{"d_mlp": 768, "vocab_size": 2048, "init_std_qkv": 0.026, "grad_clip": 1.0}
MLP neurons of a small language model. Each row is named by its layer, matrix (down: output weights) and neuron, and shows model dimensions 0-191. Each number is 128 + 32 x the weight over its row's rms, rounded and kept within 0 to 255. Numbers have three digits each. A neuron's up and down rows have the sign that makes its largest values positive.
After each neuron's rows, "fires before" lists the tokens most often just after its 100 highest values on Wikipedia text that the model never trained on.

L6.down267:103066129127163131156176117133133104107107144133145143084108113134175119079092113145130150131168163142133098140097135168124082131084098096109180103108155150092093163065094095121112105107179077168110113152152079131064130158155142105141133116124136114151072122179132101124060159102137094176119062165101171090171129080141132119167178151121154163049089137147106120170127139151097140108137112042177085155134108065101104152087177093131103125114048066116101135088165100097194136142135131074111100158083137054092140117126080145099087100120128155134171136122149169093131157144081074142
fires before: "\n", "°", ".", ")"

L4.down17:143163152123177070088134127088146122114116184114123122142121035109096060161141140113105127101228092148123062114085191152083174112106125163114184180123130162144160104097142170073139120201155134162073102127124124166139135179073115110160122130153123093123148153139103143118123179123138103145159115087110138119148089142144095122144138082105142166123122148166179101085165096149098134144156092156151120141154124096128117141104108100115082161118113133131123167145093139073140060104029119139139092155105146125151166121132081096135175135088031109174131147105101111123094080158095190172
fires before: ";", ",", "1", "6", "4"

L4.down510:182174148158114182197129096146187129140122177143073127160161096153196124119145171188089104136121113107106109173127123126163153123151033146131149098102140117172132091111117158089130155169066143129209054174122155130165095119153131140102129141177123132143117126170107101128070120108132098153183100152143115053120104116158146167145138108124135124136150153036151113115133136192096085108150141153121119127063066092158165107133135117137125119102117124139157127131064116117116148133098146094153113163102139168075135148111120103166150094085128171038173150100112070141115163166112105199
fires before: "===", "==", "|", "im"

L6.down701:140110108090155137183149135081153088159138108106206138112044139091136155147139126111148128163055118100104133105088123148125114148161103140141101079109130079129139149126103162137134137130079075167147255105123130157140143132127115119150115087139065176154096070112140108097159133091132163144116136128162095117109101055143104114114058157147141102132100129132115078120121125130115126150121131118105160139104108141134163130094144102135140141119094116175079095124236136125111134110155083201132112159144135099101119104156091173188154122155171111114162143143143104099156124134167121105
fires before: ";", " |", "-", "i", " -", "$"

L6.down753:167091113122083106153118171127152099079161113102146186122147130157133130122132071216145134120120094137128135076188124179081219076126123112151091184125135100136174128116179122130143195148049147134068152123188147145110123123083136108181113107144067150097124153155116093113092100129146157110156161067112139128067138127089174178121125132110139062090114127087134127134086091165165094076078139109149090181125138130111094125124141094120128146178165085126133117167160128102185102129085131152112169080125144097198073088123120135142122162079136086181154101159155087155086114161103133123
fires before: "t", " to", " that", "ts", " he", " in"

L6.down441:144163158075091122111122159128135146108132128147131071071155114157148136176107146126125172107132088139113153037126149150095086144073150130132094118090102144138125140117112103068115125116164177110085126150163106102118194136191055165129103201141144115139140198151180199078145038142148132092117044173059112073087094123110124113137160134179147133124101108108147154094148112141103152148159129174117116040120085126151166148128097168113131123114101071134168117134133098121167121135169116141113169153144117137120122142154098156131213170174101095087119136099141087152141110178166091112
fires before: " |"

L6.down174:134107150088105116110128133085074144179136121130185130149073146116112118163133117104159156161057090130087130134116125100128138123100099075153159121063137114136151156133162133148144169051083098133125255150066149160112154121158134143197142132127131191114140091158129171153112138137127127124112119071136158101106143156145112161109094101115155110083151152129105115105156137147115172120144148157125159122168107162117147130102180143099142151123111099136118163126255073122089075109180153111111090169116121137178115146089111173092041151146133097089110079088151086103075119100116108128
fires before: " |", "'s", ",", " of", ".", " in"

L6.down706:147142176136111129132105141132107185141163167085148129134127105174077072097193089108100112209083058156082150123140124115125091095119103133127149149107133091145113193117142186095139119098145142092160216178111175106107111181148087049102114155105099136135106138107160152110092137109117189149132125151099093140134123140157143144138133071164103148195166158175134094176116061101119084170130153144135141083142107113108150063126164120125151122133109098120106145109162133146116095114138160159146163109123136059147087196101118198132103117126115116165065154177111169092095144150190167064
fires before: "ese", "ation", "ated"

L4.down119:141120146096137133084097121116122115142144120068148170120132068129137105187177153125141177127115158143106103094148095159010203152130110150112075132106136114092175136130149143148104180129184121138077116178097147158126162134120128109136068087110155164128059145083178119144062161170128111116181118114122128115143142078195150104165117107124157122118108142097119100116149125153090161127090153077113140119121125160102122075109173147145114173111113191141100191166131245072123114123107111110099186087105158176099116120119102124107154126180171148137182177127148104131091079123072127121
fires before: "000", "6", "8", "0", "5"

L4.down188:180130140135157129110138096164155128166116110097152134211101161051179142093119122079120134119084179136150145170180146111141068210117135168120116149117172124142169087112139080148156168137127170172110176108090145185133150167153092073127081115130136182131187117142107114143107133129115175145149132160139164132115093172060116086119186116125119129135142127140118150161179078126107120086145099121123103115168129084147094168088100128051062135090168126128101105090146135121138116141124130166128090193171139147087150136103161099130101100073152153102078071115159129143093107162137063223
fires before: " |", "1", "8", "9", "7", "6"

L6.down342:068154137051105114144113115126100133122149111143134195158105080182163166092071128178108116134102150136048140122090103153154136103122104157157170132085109201126125148121147074109184034088139147124129093080047041099067115095107095148074150104178096146149119147155057136114151137108167103132094122130138127146153152175132158119073120077109111173136096136149125135134083132157162107083131123119136113142155150119085124111118081112120170106147187124121156105131020151131087135157127109108141114143103091123134124161158115149102117093132169141147189078100097158166103102122110164081
fires before: "-", "|", "mer", "\n", "ed", "b"

L4.down714:067074111170182133176150125129072106092142101132081115152101098135128095110136119142077180126111190150077087139144095125197089169179103098150135161112152122095148163143129140117103094193139103120072136174172129100116145139113118138156161134120156112156100155162098053116137102059084167151098132095094182142095116111162094092173144211116118117114104152102187111094129141131142124141168144176135125187174123121136104104097097099120105138159139080114111163107123101141128142188100125080074098114116145104163147134084118128161144043203189112098065080175114179146118088129129115143
fires before: " |", "on"

L6.down148:130133149137173161157133066105113155182150093052086134088074122123139176100192105112137165096125160136180099145117118122074132097152127092103093122111093153058122116150194105149127189138119141132131192181157152111117126157136111094125108121108176111133096108089154153125096169083105114138185125118123110122186183127123061141099121118081143137121102145162121163099132096113108152180184146104081123175129184082073147114072145119155124197120089134139156134118071132110147121139089172170121198122190169167132135094122157089151165125117083147174176094145134116093046095146122151182
fires before: "000", "0", "2", "1", "4", "5"

L6.down173:079131159124127107101152110114085181175160113124125111106117167130105111119126101093098126069186094125119142114081156131171154094104131139156160099135136117161144130132075133067123087139108112053118090144137116107153152137141085110082118153124125047116159161078172128127121096122136067128200163106158084047166117121069151134070084166109129171138148108103151128110122097170150156103082105131108135107143141098117093099072146120168171133161103092143133165117204097111121075176104173163137141173181157136119220149147134103174100195088158108135071124184153131131144202150131140077
fires before: "\n", " a", " an"

L4.down506:206142118106166153127151162163136149137085120171073160145157165110120137132166119121115141158143159156126145101138141149127166111111131067104136139147137112122191140147167099100129120170173163138136093110038131136138149081130092096086108176102115087123180052145075088117123182090121100168096093151169129128127119105129172120151179118142170066148106186085116078125157154114102140110129123087185096066144130084197105110175135082165159131176130079096125119150142119131090156098113088136097104149149182117123171188155099177096070183061108120174129202144139123104171126148162168106
fires before: " |", "′", ".", "3", ",", "}"

L4.down685:095105184092143139162144127097090132132095128107118088193095067154087117157086143148092122134163211104150110059142196147127198098132131222130132095085070103112147104117120141098171127057100057146112140017074131104177139105155156116153153128131129119114132139121150164110118110129136142109136170059138092184106103153134130106095092145099127149112091109140102141109078142151123163152106192102157100124098153136169124141152185116146132177132138107071152074100094171164082153124161171131199184096115170154103144145113134127148160163120118135146137148143124176090110138137087116159
fires before: ";", "'", " |", "',", "ip", "=="

L6.down594:129055127129085087165085147054124121113137118147114119130104134148133127116147092119121139153158108153180160136147168150176133122107134129109193146124087191126141028138214140133131167128146156115129127133141145162128091146134100140158161086141165187106146059104164084162084132107152091101081157075125112103141118142096095119192135063154090104123110179079090074140116111142135166188136118142132129109088227137169161127107098152145125158154171129152124094137098176152167150107117137109087125185096145157137063107137113100097098132105108115151173096040081138110096118144101200103
fires before: "0", "1", "2", "4", "3", "11"

L6.down313:143137103062141094154134151188127155187070161127195060116177066110112096163146103098155112136130160117162146073150101102127161116135138074120149124110139099153146101111077134106113128127134122109095145106127108190130144114114126140087186179156093157095172060144125137106078054162159132104202102113081148116112101091205111116105135079091115145110112092107054119101151188149109172163123125127142107150142136071091150109101175148157166101173142122162113128142172077063105110121174095114119113142093132118128116138130124141153091120190123166088108165148145180186151179109082135061
fires before: "-", "\n", "ast"

L4.down279:162160108164124153144142083143121124092184078134127116084129143133171128096116104147100139124109152069148163122094164111109116139137021125121136113161122124118112172110130075095146084115135162118110249133157143129111170141111127175090163157082152109137158121078186096165086119102177162117076144091110182190128132114178118097151182143056148140072093137131110170158110091129117090141122109132141103156145124074165093136111085093085072164130110111170112083138156110126148119129125126093055156102119079088120063160106120143162061095131071114145146158128119098113121153118048089107
fires before: " |", "–", ","

L6.down565:111105092191126145164163121109033114128081142139134145151122084111144154043097177116142097077119119109115111115138209128161115143053109121175103124109079076143166134121118145161141176122095104113077086123119182144096130206111165101137149166135124128150150177098138085124094168131119114136106119079148130137113106092172105143193147167153087119169118095162122071112051126125121118171092137128119103191131096136121103138133174134044160140108094089207140133115138171118160142182072140109099173127115126181139086138098147125150138135172189129072079134147112111096103081110093132120
fires before: "on", " /", "ham"

L6.down596:183116052146114105132093104148170142160104118124141158138161160127110162118137144109136123077140123162124152157065120120095152120090155128114140141120079172120194133120102143144112079103193095135080197119131097102084156134160117118121129077064122144131091049138163145124124103121113122171063167076102165154147118149126121118130126102159075104135116155143102129140109104125167105163089103194114201097188091138145105122086162173119141120119176104034137114063200160060153144091069102132112100110123128066167101180186125118117097123146146135141072167170110094106156077089125130101
fires before: " |"

L4.down336:114080110180151091080123133183111099120096124083130136159091135076091067106163129105110113112080152158149123121127131174095156113077096142087109104106163139128138147148117173141191069154188084100140083144136139082073163152135125063099138102120155058096177091101099118104117102077119149104119168117156130156129062100155181113096094154156109145166128083143106133145069135141115157128130166126158093156110146120122143106102108127096116133154157152062149115146131069119194126197157105152096062119129094100151148192096055154092134096160164140184114149194086160172137090124073089129
fires before: ",", " |", " –"

L6.down420:125163175128130135125131143158108163095103154149128088106054164121109128086078096108094046110097127097124138167154115168071156100146131124135112156095161130140166105118160119108132113129133074169133143094090129168091188134125163102115147149105129188154142126121112049083121147111127200123110157087139169142095097152128140043164147120086117144156162102141095132101178041106087158100086098190153113090103104112106169158145061128150093092096126143114079156137204118127178154160110139127158122101120121135113059118144103152047178094154128119134074110122070153133129060143075140091
fires before: "%", " |", "1", "4", "7", "9"

L4.down407:175154112108079117116100130118134171143124146117057128088121145131163157164125107118075163147138105145106112118094131147151097103156152073152104171097120163147127099126195174151117183070119117128139077122141087161094170131175101178143159118168112190093102121088104141101125150170145085148064147116077162123118149169087125152179134110068130111059124130096075151104151064135103098138050114113137154090150185114133166119111121080124177091153126097156079128175110161111094143124092102126113108175148133175117114046094102141072153099243152122141096150107085185108142133098125122113
fires before: "0", "7", "6", "4", "5", "3"

L6.down30:105128159093127166136137127118154128166105116146163124145146101074145125112154093139123091089081155108198111162100090121091112196164127073128142161106104179095127077111154107162115169115132149142145196144161141133054139088090069154176142138096148111134143122123067083107058136092179047142100108142107123078108079161165138156187101156089182108152149111051063072110165096117114128128098169148101144131156145133146170163122117071115177095098161095126182172070093089084159124143136122102086098113154174157156132153124141102105136154141117147118122119174119064094134116117064167135
fires before: "ge", "g", " that", "el"

L6.down553:155099134109132107144143109127119128115179213141111179092158113148100167149139143135143097153084103137162117185133127100173149138084163173149116166153087148065094107134228172145090091129147114155111090149117187172126094126114159143206143065111171143091142116174119095116119110109095160145137147118109138110186127175095170147074107148139078117120127131120187113143161196135109156119140142215155113098179116103125138148172122097134114144087116156123219130129092152152116124164114119163067149126130135111104158158123113123085142195122104197095076123177059068118175138166132137110
fires before: "|---|---|---|---", "|", "|---|---", " |"

L4.down625:171129132116138092137129085083109080156170230115083178119037158146131138066098113129130122137121127183124134099102132115137086109095088130188078101134152097173163139145139114109088163104171164105124155080106134151140153170084123137122013092090138135151136088149109131137128146159114112123110121120087112146098078129103119179125127119139164144090121167117077126174163062101135111161070130160108137074214181086154122128136149091143124176129089094106091166159146161086200113157101141139119104167154104118097118130160102119092129150180171152172139166116082099137118086168135086102
fires before: ".", "1", "7", "4", "3"

L6.down202:163131221145183129086148142174204121168132141179041176182115121129142137177147134103096142095162162154067122125144112145088115170169122155078086137148128157104197068106154139146173175109117114150090197107093102117154119092110086106148137141135095108148127093124106111073115152154142115149102153137058189140117116189110165110181157100114144122137131135134093151118140062143123086112128124112135121108171150111138143191155093121058112172096174112160120080114174121124133114136107140104163151189113128096145158153130067170081135137159162128190137108100157082189099160141158102098
fires before: "4", "2", "3", "5", "1", "6"

L4.down404:152157138117166177108103113111129108150135158104160101139060105111173084121090139129125201158111161143073113152129129100152136144110128179112133152097121108113155139049083138150136078118155144113118177142076046121108157155119118128162139222182098160152104114139143157086139104090129114136181094097108103135170162120113123047146118122123128219155172124120147121131030180126121082120120121134116077114136147121114187131045135182117132149086126147159107162110049205148137073115160143130139177122169134161151127131155153104161110085129116155147156153101111118132109081076169124084
fires before: "-", "\n"

L6.down468:173138112090153142129104141091150051145192144167163097090114106154144121116147135188062155147096157140095089108140116112136110128152083151141155134186143165131128106124151204138128096118167173144165135096127176141153135117150128180159111099149173145064120127128084138142157159129100135116125105131129137192141088187155165158180135071080165182134161123130162114199133116209140160067099119059137175115157026071156184122088165147125123103149146081097160179090154122146140177120082082121111097163121119100171112091136146142147129154155129147144138147115088160161147190150107125097
fires before: "|", "-", "\n", "d", "|---|---|---|---", "im"

L4.down559:145142088115171119114025089161101125104105144099117166097121158119080110112111136147130105116116127127108137139092149089120103095094070159134182153189107150155170082168098126168115101093127121143105000110141144122096108137131105144118104111108191123129150125120100128144094068121078113132138159088142101067151089095153129156125097159159112124090149130169145121130092173193175112155122119127133104136123178077044156057147149111143106092172147061105125148089040133121103103135125144108056110111166113153136136145115092088080101186110150133093160115171113129112132127141074110178
fires before: "\n"

L6.down550:074131111140108113130138124107128124171165161090200083152053097103067136114211149128099128102066122085169131131170108139068095147128140111120187164116133129128088107112174158062102167127120158123174218144107128156167145091135182173075152181144093125119184113108155146094147118117134141087081121168154187122093080129145120144175099110093111128134080157122113119156195091114110096165128137111148137143144137084103119150174096102090108053125168160126088094115186112157119123116179141103109179138136138119144108155157133143079129081157134188178125121091135099106139080088136140054
fires before: " |", ".", ",", "3"

L6.down557:158142123139125166131114133136086117091113145161255109157106101144114145106093127153088141153083133124118118135127120099121099153106090115105127109146084104143041115115084160053102134102125077118154255109068165149112128142119106097127101103148119145152117099102154056138094156147162113140099084154100098089125146125116090173095108131177096133079142119129131147110116106102136178143173125172156124103091146141145123110156103121137139119121138147137103135153189157144141103128093152110134113148144154110107042064187165165149196115126129113161131103198088177123109122101137146120
fires before: " |", ";", "."

L4.down398:090154135177161122135119095066150152114133132158045132148096125131119128198092185128140195116151072104105132131141108128069055146161083097119142175190102115122141113098173129147081151163142155153175097110165090075127106077120100166121107084141170099116145135118130115188162152097102135169120118172125123127164110095154126113167109143072104077073059191099100113100125088111131137114099194162085107149090139126122142147134113166112124135121120141128063106164018153119133157122116189080103129107116174184083127134125120099126147128137173119094167178092141155143198161108123151144
fires before: "ack", "ad", "ent", "ig", "act"

L6.down95:137088127117108079142138117140143110189149188156149185159110153156091132067193094138130125148140077117176080105135120131134075158133075113053150102169134144109115037080187132150142089120188119120077110117095123153084147171089098088117140123187148141111118144148090160115127099146134163103139143094179141127083142100089095145105127101123173186108151172168127164136190111116122104145101144044111161127132116119159116137117087082157052176075121107156096160137108089190157092118151113095126142125136088122118088132193173089175162117127147152108107097186130148132062094137169129133
fires before: ")", ".", "″", "}"

L4.down431:104127156109149118140097106143161143148112112133144188165097122129150173127105136089141132136187157076073166133171161120107129101164183121111164138134028153129157161152097077080139139165157180146178136113065088092146137068155152128065139075183095134124188137085096103123094157155176148136111132073140130166151154156103135040148152093156145135114149104156134115074120115118149120143132065138128088112077130129137152120062124169148155081094094179121119093137028127165168078178166088109056132104158148109151123134157116108126106111112110111170067111122174136151119122175126146106
fires before: "|", "mer", "ed", "ment", "ing"

L4.down162:153161138139163137155155081097140102123118075084167122158121105130158115125130136106173170208120088172093131109129146143118168097142144147147098131118147130208149128156098194168056136076164067161133208134122118123133158132153132162140155185099130122103101101105132085113135095118085071101137115144101185161124096132162107085094120176122077097121099096166074155100087138150106094167149123079130132119160096071128089116096129129091095115124123090119135140148137197104143194085100165113125104174152095098145088029104089146115090027102149145087160137109133111150170115100163156160
fires before: "-", " |", ";", "\n", " M"

L6.down414:126194126115134151144163128126152143144138123102219104129096086117130088115170127144110127083037138161117131146113125149109099104132131110092120130085117123134147133162150142113159126139067098144120255070107121161137134137133109101126138184157110169122157126165130116097110125149067141097111130182119154133165138152123119142155187103100135150160140112158109142109103046132090111133083107108135094152092118104097121122118115145123143141082086133085126115134255076108103123094123160084129124096129137162112091119143103193105114086156125149107147115119137115140109103142153121122
fires before: " |", ";", ",", "."

L6.down716:167153114135061161162156122165140187092147116150140112175083115100077083174126198139138138092112104055137112146179115154136100179111130093096134075125097097087075161138106142115159103133116084121170255137174176189122144165109140127154132113171094178166148120122129088083120113088127149160068103153117132117125132163144146170136139052116203106130101108170105135112128110084140134171179138125152202109141102105172108147136071156111039122123122147096133051141161148152096137118135143148117129129159137132136162106140115097146163115177111160122160134174114133085142101118162095091
fires before: ".", " |", "″", "′", "-", "°"

L4.down96:118106102119098151214138106179085105084140159123139112110113143159150124180114169133189163127120134083142092142107093107149077109125164124095201109110089126097125112134138202110149066096115175116130065121134113137112138104063142070160146125140147189148120179125120059191133146122135100195132060111124112121105057102126114081081107186197140126153165117163148130102134187082116152071163116123121083101117094129164102090143174177091128167121094152145121162127164116106140172152097123124133099123152100149163115159128130145162144179164073170113112126164128091188191189139154117132
fires before: " |"

L4.down426:163129138189197062161204133138145103169103125109105194161146147193121139090158133111090147162122157123148156178106098166105123160136141057108169069194120152121118126142162147103143135110126069123161087110137089101098093120122122133078173127209091143122210150120143075121181153119109114168126126140144129120033170126071102068143118148109116144112155113164126138128138108117136121064130126150128104154168139103165089123141174148059127104188168100189124139118106177163157130111176175132145121116103177129149094141155131148171131125123131120156104165101083202157164083120161141134
fires before: " |", "″", "′", "\n", "it", ")"

L6.down492:119198157158110143111155142140099122152188107122205113144150187096125095132177118122136126131085124095152132158153139142108116171104115115049113062107153110118201094092127142166154080099134093140104255113100143101087140133100122092084119141121120127136172091134139122112157143117152158124094140084117173172103095169142108101101158112131152117192113163144096122083087089090058117130104117151139183155135098143118126128123122084072122185101125151141128097136255062100171159151158153111090148142121112150135097112117152144107145146168115109080106097130113156125089124110146172179
fires before: "–", " |", ",", "\n"

L6.down415:130119111164118140125121100091090122122118111065244084101117163115164126132168130123129161092151118199118147158130181114103075060179124095101154152139087145189147133125178128144151133186136141160129255128149155099121127116129087152086163114105157097161108163113184151130132071169119123158136138104133143138099125137093149120143117112108108124103126160155115102125119121163138140162134099098074114164170145185155127126163099124114114160176127149147167124154020152139132133119152122143145099129108149143112134045117087133094124163088081097134186185132082150096073073126154154160
fires before: "2", "3", "1", "0", "p", "\\"

L6.down299:178172138075096163135083076070104104110134126103200160063136129155139190117113151145114101120152147168107110116065101106149175135096116091131124128124156099117167113139086123117089103186137113141102137086145122169098154187146142108131125125200112094127135130151115156112126100100153138076226046138148183128182150091100159174105150113134131136144132133064138051096147135082135121136058124131140101132070122085160107138128110120122170124102153097104154126199127106185139061147181160148133123119146192116135079134146134127145108091104145108062129187139167106118134150104077197109
fires before: "-", "\n"

L6.down356:159105147085141140089106086129062135128146141159174163172137098124149074133136148125100139131090114113120153060150098118141135144071093109110136157126151141171145145111113123106139149103150092110151216151154155108095138130153113106136136161151101169131139022091139111073152147127148164161129178156106113138111169126146189173140129098134068112126126166137160147103097082115107167024106154094086090089169123064160110101152136174136109125096122129125188155105109146150054117105134112042157170098162088115105187144133152082129054101167125174112174097122117188086164121148158162136
fires before: "ate", "ated", "ation", "z", "ior", "ator"

L4.down64:134188100117156136131149050120158151107090136169076188064125071136182162157181108132108103094153095206137186107158112141142099125180178132167140132137123152094101135129128121134094134193131166152179078093123143100119123131130055127094122140109131111131155123094087146140133132089160123108099146167100089136183159144120166099156150126148144112146142058181162102089209121144100143170102164119175164107082208153196124152086121141109119105049122127100163132121126122123043127087127177134135133085109102122118182196141146109089109140107120101109084142131115155127114198113110146149
fires before: "ing", "es", "er", "ely", "it"

L6.down605:061130119107149122127091120080128159114141098143170181090131157129075116131155155064091121119137180096147128106134135145090184115121115126056118092129152122181090166152115108179113148108145128101166120115071113105173138121092143037168132133207117138094143117166099109112120096161136114109173142159103172105107117169150104185173078095093150095143086141109094103172126137124085117168146183185093057144110138116128138157123159142034144171110094124124140105115097161185106112106158113137171097116109089188128137104123104157045172111107134115112148112146198165152091056129179133092
fires before: " G", "D", "am", "o", "F", "g"

L6.down755:117162102121102104148105161101149139135107176143255100140108122121153076121113142142157125111139121109128108127122091116106124176143135125130144146126112123110150167096092101116133158170086065170129255158106138146121165168112140098126157088150159134121122097167110117130127082153106171170117105158113122145126079091136151135149145080114122143136145149119154126139173140167161152081198125139136152108107155121152077089121127153119129131132152106106123104143255086128120126138109182057158061123103104103094106163160176129104099115185096116147138150144121148133128108147119095153
fires before: " |", ".", ",", " ==", "=="

L6.down517:093174140082128156172131124178203106109094126125105148118112175089095130121171184125121090122152127105111111112123168181161123185142074131134113166140171153155114125129116158148167188120096143157156108112146119129152111085105153116045081163142145034143159089087128166094128025074118085166102085122140125158193108109162150152161129210095196085135176118103117137088105113138117101173115136144090126143152146124136124107110091108115109145084096119126152155149109085101114109082140152116129108158104120131057144149159087148096101154152128227107120125069146125183129161112180159128
fires before: "es", "ive", "ing", "ution", "ed", "e"

L4.down764:052073085131106113110110070116144088099142132112113087065163155191154112138155140144155054119119078092133146176154127127116164097134138126112119121095124168132120097152181140136203103133173076158163061163135135158165122170179134130059109125109125125101122165166140114153094172144074103180156130129164151115161077110114158141125127155073153176164144142110089137065129175043120171159148144087087098103145119110117127110164113137083140211090134083092103102076160146098126084132145149126151116129131170164082077111119072134137100167115138218142152111102106103135122109164165125134
fires before: " |", "0", "9", "3", "2", "1"

L4.down588:179139111162125117147167066172136146113124207158150140130129142129107087167158092136149124107073128095112124148082083083100215135109132138132069116165068110140115172162076137079108097119122119120129126095110144114114151119108146109151113123175132125108097112151120124113131203154162118133070168116137151132149113080201127058141166155212118119139144162073182168114125100110137172109140125122170194157121157138161151057143117120091164085111163116116123152175162091178127192098133082130139111038106120127141127118081140143162154078145070113116131136163080156128176180167129170179
fires before: " ", " -", " \"", " Sp", " P"

L4.down66:108102145171114107191128091125065155105094125169075097139141136127139168139131166170130090107159138157178116111173203170145144185066108046150133138093140137161170071153089129152135114127157125089116128103105139168075145171126145174115125160189126096058094126184114108161117128170110086191141153081103155077111158074112102149115172065147064115103099084107085136124124129134073097129103078176123104127224117176091110107132130118117123163099110159103146152120079114114096124160139118080118159095086141146108105148188105123124155140129140078127123154096129168132055122099136115085
fires before: "on", "lection", "or", "umb", "lege", "omb"

L6.down57:193161120161077068118159145113156169118064110103191139104190120131109144147151147117112140129170137131109199057129092114128094089103111140132056129120121162156143088144091157143154116135182222132124203106133124152090168139196093140106101145103132127165152178087124167100107086147146128140086102163171193117069095168147136142165170119126043118126072112144106117164100122151106125114139132163078126120115112118151220122118105101108213130103108119113114132127192120134142137157130103142101151125121106081166092174167117157124178104121129178117099090139128091120130101120143084071
fires before: " |"

L6.down681:131134134149131108132081121101173121126121105152153096154157118158164130149094116125155165151144212085163096117192181107132130104131131132158135089151146160115168192131071074152164111153064146135161200139137126175101135140088146134137164131121111173144128100056107111172129123127113111157104149139126217113144162119118136061120123141122141163127129123142145115103111058168103192217088168086058165136118131123119112124137125088085109107112077103139081122116255137136080100126124114153137131157148121137077141165198160071147125136115175105183130143176153121114148134114111170156
fires before: " 0", "\n", " 1", ":"

L6.down655:161109146119101141110158098130150116137117098191051107111098193122141186135147101167101182161118113150179074128104155202199072184138126104115129112063103132084107108082132166178082159114131068140101040212070171124057119144140143085137128146080154119172134121057109092146134174128096104153110101119112079092125139129118131166158112135096140128164157060103124142104098142110101146164104125187136137104140115117162105145110173145163122176142092158068089122095160154142118147148163096165167102124146173138093143133136157134074151157118129182118097104115145126075098140136099106134
fires before: " |", ".", ";"

L6.down745:121107143146113185108093133123111212107137085094156145108115162168111165068099077185108127151177173122162124157152133059075162137138127156142143136109163123137080099131119134076158101159156115143086082158097117111160173134144081106111112103187143142102131180109136144116127158137105186165082138112145153130160123132148155105121188122145114126079145126132080147092124139071158122138044169119176115127126149082112130140137167148085155196071178075113118126127067129152136159142162097067190108137150204115113162051156090147123090113086153081138132133072134197083120085123093139134
fires before: " |", "ment", "ing"

L6.down673:206170156087164113131135124086165096141147084106157147098174163124078162153141133129134110067114207116176117159134104102126108123095097086146121136188141097121144128103092138130129122158063143131143149129148140133095192165159116129174125055116159124157108168157101077109076123115133094144061128093167143185142125149118109113098118174152127124119121126137172171120117153185169148198137104123130165065098090149179114108137144084165168166067124148106126064103163127150171183124107123175122126132129221098148140144085099111112170142064121135157091101098144070211120129160114145082
fires before: "-", " -", " ", "\n", "\n "

L6.down751:171173151062125115109074085125074126152097125226160151083107146151146149146176121104159134189133156163104149092134111156167140131159183152117159137086164156140113174164103167099125119155132152168139158127119183118198139150133136142107176113092065173121104066093141088068122145129132167147160158111093136096132111076052176096120141104148104166180107099079135107089170167178100140084127140111111124118099146135176142094129153164154132150167128080107158134137127128163147114089178086142163105102084137090095133161125141135108161151178197094119158086133064156136164122067129073162
fires before: "}", "ious", "y", "i", " |"

L6.down558:103045202168071135174140127082143142137151132088154115138131166156170177115156183134133067184121034121177171169138163131117134116063113114034151148122149175134106119108150117113080131097175190108118128064115099145104137159122165146128119198132156138119131113153090098161155143072144058148127117129149163145119088093136125128149173177110098122128125104131134082192133128127189172153116113119099164104149155171093081126155163127100121106120131104181124104121071092146045191152108120117136146076106146149133099177126144165130133094117149058105130080135136135104117093119146120135
fires before: "or", "on", "ors"